From a checkpoint of a small transformer trained on Wikipedia.
Size: 12 layers, width 448, 7 heads of 64 (1 for keys and values), MLP 896 GELU, vocabulary 8192, 18.8M parameters.
Architecture: LayerNorm before each block, rotary positions, no biases in attention or MLP, tied embeddings, normalized queries and keys, capped logits.
Training: 478M tokens, 3650 steps.
MLP neurons of a small language model. Each row is named by its layer, matrix (up: input weights) and neuron, and shows model dimensions 298-447. Each number is 500 + 40 x the weight over its row's rms, rounded and kept within 0 to 999. Numbers have three digits each.
A block is one neuron, or neurons of one layer that tend to fire together. After each block is what it responds to, as a language model described it from the Wikipedia text at the highest values.

L5.up48:485472535436532482519512483515552470466525490542405548480509512386473436487437460493498551454535440509557564464485408475472543538505473512460477575497453523507430493487504515517476549452548539512545535475558478571543442509509490500523493475539490503521470481475494488513593482474512498518504507447486473383498540574439535496540457492490528542492517480541492454442513487514463497548476503514470553489496505529522518412496495516552474508453560509455562
L5.up845:442581488463410461571531549554475510498470516533486495554513546441481513493395450522499562507633539460547488447560437525446542557490503480609474560447490434529412543483536450514544557474481478530460438492513511496484460468483495525522525459490514493535484504529472483502583493546510530579551476514453492507484492586396458495483493517469454529481456521468537490448533542563501514528520536546511571471502522555529491460536496462567459560467569502528499
Description: Mid-word name fragments. Short middle subword pieces inside foreign proper names, mostly South Asian, Arabic and Slavic, such as Kam-al, Ab-ul, Vad-im; also decimal points in numbers.

L5.up776:513542472483523537499540574445468461462531477445496531494462434529501528425476535488560527535547546500509474399456485503550511505400503492471523507445335528511522483498505568499537623482465524477548554477529522509471561517481490540510513459529504476503517517436513485475542444545530485513549399456495498491470568435430586516562525542547504448473442499451500444498525491480505557483514555494492571404468535449538576422466538455465555460472516432481466
L5.up822:460440558463484496538560450470431559555517510534531551536442489426451518498442418422479555504503492503450538452497538531499523519567495555501541507517553455434522499531510481546486471470516497464458464556531534496480477561465439531467491455588449478512562437483457485462499517468553467533531460551567529477459580536517385489560482505487497504521439485479634486451454487464508578539576461548495423462477600503502516458428511549564558451509449552478431
Description: Possessive apostrophe. Apostrophe right after a name or noun, mostly the possessive 's (ITV's, NHL's), also in names like O'Leary; sometimes slash or hyphen-type joins.

L2.up145:506543479553498432521557486543557453519534442473546440523447486487569518538478492485564483473496517556482511422438534426473450486482488520554495512570528491576453493484518529502511496429510515528522532487534526467477469477449484565508528586481469488586537412461446477493535486507502465488574511512508500552485516539505543429495557455538600481490440482434455519470483510576533467556510526497503509475449504472528475475511492475586572534505460536527516
L2.up246:509543506444417459506418462527544436570495424519494468537558502448473536454460500475541529404544518532512534429542460502489486542498499445523513578493442477516439519456567474484478521501473542468540521530558551491503580476537465492520582458528529536583513455476511551488507476503506529504478508550514622471441565554452500524465445512465592551484499460438450488526443473587463469480490553488505470495479490520470597481475447453448522407470498398525509
L2.up261:513609530500492513553512522445453526462486495534557459428530512525558404548507486519499505517513473558502469483461490521534550488526540529474528511541453560477458424531548512500425562489520506505493595497562493497511495541492454556536541490525448471500547510450497542485499460506516488541455526472497521530540487531390475563457452485532518432424464506423505470479462427520478435541541503484411532467529535494462474463514488446532529523504493526504495
L2.up397:458539525527452530560524511499481579581477489434520435523540471525511505576489478554558517466503587546534518487524474505415493453503506442454596516526468524530462498485524549500478550531540477520476496542504600491519506492521453518518511446502543496583530527529483463531514490546441498460542517516511485500574575626390571531468549484513524527520514485474467534460450440502476516536521475486445478558529479498488427471561463464530500445465569494426507
L2.up588:508501357527467492532493480394523582487524507511565410493531466465482493477445436455471502529566573576470514478496485503499501548436458500527480564598563461502462453466534567486470567555494494505517473509566445566501526538501519508505504438517528519514539459460551488516508515527492518481496516474485518486503535526516572469554537533408547457493477472415532582383441474468494518581527458460490571501500529549498491503540507551542527512475475485438505
L2.up616:499440566484472516516497498515535490481487531477479454533488486453517564519518524516507448447559532504540509559493520572483458536522451500524555574520517492460469465540439467530528526565462490529527476533476532492459416485525468473446524559521517595467480495404530509506494489523527453469579524465553491576607589530446532525517501508572579506435487446473499453514502415546514545528554491504503480473514475514501568508404483485442501472448515519548507
L2.up644:478568484483482510484463460532471591523477482534524540472572544470492459512455482454524509472545528512481512485431494467492530520455463459521569466518495525518463535470543483532512632482449518539495442534459542491510448520519468501505541495507494527557533535509533516480497483474498395477545543533498506550474544582454496484431531539465543477490432457466543545456505522496561507549526520441454518508514562481491540496501488526549552514542485529527503
L2.up878:408536522539590548535464529497483544439522484501480473488537481482512484582475503470524507490569477563443473472494534504537496476498451506489526478584499449467463448538568513573477574456484481495535469519524539462436537553481498553506520419554476500544533443504511518501513466490495479490507563521413495522491505499510577424528533508503490517507485429454482461422481483524492509493493490513449531429579476478501502441463400487526567463511516449462478
Description: Women's/Men's category apostrophe. Fires mostly on the apostrophe in Women's or Men's naming sports events in results tables, e.g. Women's 400m, Men's Marathon, and on "ale" in Female; weaker on mid-word fragments of names and words.

L2.up31:516502452453459472522510448504451477488526465498554527486525515451443480491512444406498522442530459566554576428505461497595481528490465466451554415523493450522492424508540490522545485471482457466435448531572510526491466507430468453557465526534512586550501467485517538500558462493463470475491520455483552456568555554456447507495565513483493475484455447430466478498464494550530448517521493556483545529404396514445491478462461497526542506485471498482519
L2.up107:542545458555421500524512490478496520518445492562472516476514454481513453482504490467567514540513540502496465498541473454531531469471531500509626578483471520539500528503514498605529513464542456514508484489510509433502498517479472562442530515516581472519532474470427453501492486493466519582541547506499434552466564520436536492487471451401531476480503498483500487405569483478523545513553531463435639583440492561513490394501509468492500500440503527518515
L2.up133:449540520526453490503518495565559511550598547485498505519456422488553497494502452562460547435504517486565528539486412524445469515464465503579507568444471568482499397457506488521483481490479445479455512476462521487416524500479516565503484460468538551486434475451500495450482478463532456558576526513507533544545498507404464551531549483461536476527522476552518448481546515485437507545520556527498519506540459527488432455540523508525482451440500509417517
L2.up173:499514557475403511444467523502513475492549501460606447509571494451485455458499447469560502537529514463567515553522393544418515533490496478550512534482511558510437492545485466517519493413479542454519480560554455502495476506492506558477478529516507495512572485489518403495448489500510461546523545485553480495513556551494546451487510519474540529446519447462537480465518456499488599528624517539438542491450478554506508530453551528498555477466525520520510
L2.up528:503501482514427535515497495588460563485489444448458527499535469450523516542441522529540518529572579545526538494510448412520531490512515493420531629466531540454490459447547482485448474542546583506493503456431518472487538458536463505484506450508568485464584472446482515471510449491480489455506464474554511480458563558453526562451544401527508472532470475460513499459534461464443499554511467476488524530431559501476459469459512472479521431485584525390460
L2.up545:489483463519514524486612488460512370520457495464428479447502430419448592496486482399477558513501459554483507515457534483542483498461505465499505524523468524485544457549444529514497451523523512427520519488494508518516567492449463522559465512479573479497458563539483513437542486488538533507466500511456485486547541489524493519516502519510497468500479498509533525511440490508538516550576490446445568563534484529470486443483462487476452466506512506443469
L2.up584:516484481509457474479500495470508461563513506522465516495487434475511481542532451490459511531536579531524584453503426385544506506496471503529543578420491513479471440485502502512468446492503518473594434481542463402507495504499470472524522498489498495473540485532553461467519497547519496544507633428525461497457503516421485517506575552543506511524467495497524458555478525532466440454574507488461557573485470480457552408490499451478458483492587480472514
L2.up857:522496450456534501521555509500512467550516552503496453433483487479473474496490433509548506489495513513468475488456533454492530517479463498548543535464526543481547435424555542484484493566488501552561529430477516475498479548500481451485455472555500421607548510514423569458550483513455460491471557466527517456508498571466507512573520473498543516527475467496539443514561565487517513612460580473492470425544443500453490442503440513475485525399474538500503
Description: Name-internal pieces, succession "by". Middle word pieces inside personal names, especially Arabic ones like Abd-ul, Moham-mad, Schul-z, often in tables; also "by" after Preceded or Succeeded in officeholder boxes.

L8.up663:447534515505448553494437555491450483534466498509588537474458514439504465493528491481545527520473490469561511496462452477400516504458550503488551450497497404569442454488536541503463482483516509495508501478471471513464499494521541513518460507468473488443518454554508543475553422540527499529540479483477486467454502506488530539444555578480527474522494537485527509558482441513412476495497515509484519512488544552483482518432550482444560517467544532525533
L8.up772:499573527427499533512529486534535472545542483487495509515562463465532465489490436426508489447517490464522529450547432485461485511498456558434585539533470435516482512472503532500545548448478502562472518538447503555498462517478507430493436473460509501479472489535540379479586503458504500567565528487543555506452509507413526535482527589453515566492442525441509486487463501508444433468496539500498539502466543573459498421566526485509483453496557428487523
L8.up783:532493502493513440519478516480451542536550519456546493455548500481486544547511524469538550578486516557636540488448533568391517494439545510530558514509507474527531528528507503501537493488493446476444512476501534484488444513496510484484544517515551503523549498443529460469551495576545486432500482467493499510494512477482490505547489465549487504501399474493449428499437441524411513552576496476472556515518546547499561449502493536477463513397555550521528
L8.up802:435559580459529502497513507475541500471484505483522456528468504399491484482489486496496535552491517522560623468523423481467496538517470546442532542513493406458575490565520480557542485421431446465516526498497564605536461502562510500461492504541543519511441480545491496420589503587462468462551476469585522491492533427481460486502498522529545584469430389519514475435525469505492503563542502511436544530486512568513565499514460476466469473457463490528500
Description: Foreign proper-name fragments. Word-piece tokens at the start or middle of non-English proper names, often Arabic, Turkic, South Asian or Indonesian, in lists and tables, e.g. Z(oubir), Ham(ad), Simur(q).

L8.up172:522509500544389485523509492569553533455465470483494505503523507495528478556446547449466505535499526462517458540477446491504416533479462481574541506605545570490485503429518536517479560513461470522515504459543514447561476515422447470454483502483487501475514520496557491529518443530577538530511542425496557528455504486484552454557491527571526560474548555509524490533478501552462506488523505426471475454478476541511494496470379493504480529499499520484458
L8.up281:438465448549385516524460563515495557482461553494449441480459513498501496532489426492513541526498513527483498486501459456456506467442475419527519549569454487477583495523466524547471538556561553517452519489426521512533488481522520454485559473464499499521506495425519598511517384502542520500539512507500586501421536543482504468503507493504559479508456537519493430509451437481513507525492544475456572507476490511447452519439446437593504497552495466496517
L8.up484:499551427457471500618528534534503540558502568534484590513552486461564504456496567472470521533517511494500444498461514458491490478472443566522521456447506527468503523549513570531457490578532479544490505509549487519537442503397472512524430447480455455562508510471489496454514435587449411521501518507457517513598570492482510524538467466554545593445485517527471462461547550473501522523470458525417531421469479495432443526484392466475504468529515499460509
L8.up559:508523462459498487506507532542469449504465494443457503478450425524492476463465522465485527507535515493467426461455563470539549500394455556478513530511519522537529564432502534537481575470537559520563500513484519494450530514466429510444449488501511416475446477440461425418535496435469519553510526529479515464482571472420585552467491522448497435450498465403479450568527478498497496491515505564518498392505491486567572454408456553456452377465498501492513
Description: Possessive apostrophe. Apostrophes marking possession right after a name or noun, mostly in narrative and biographical text, such as Hannah's, Friedrich's, city's; weaker on mid-word fragments like osp in atmosphere.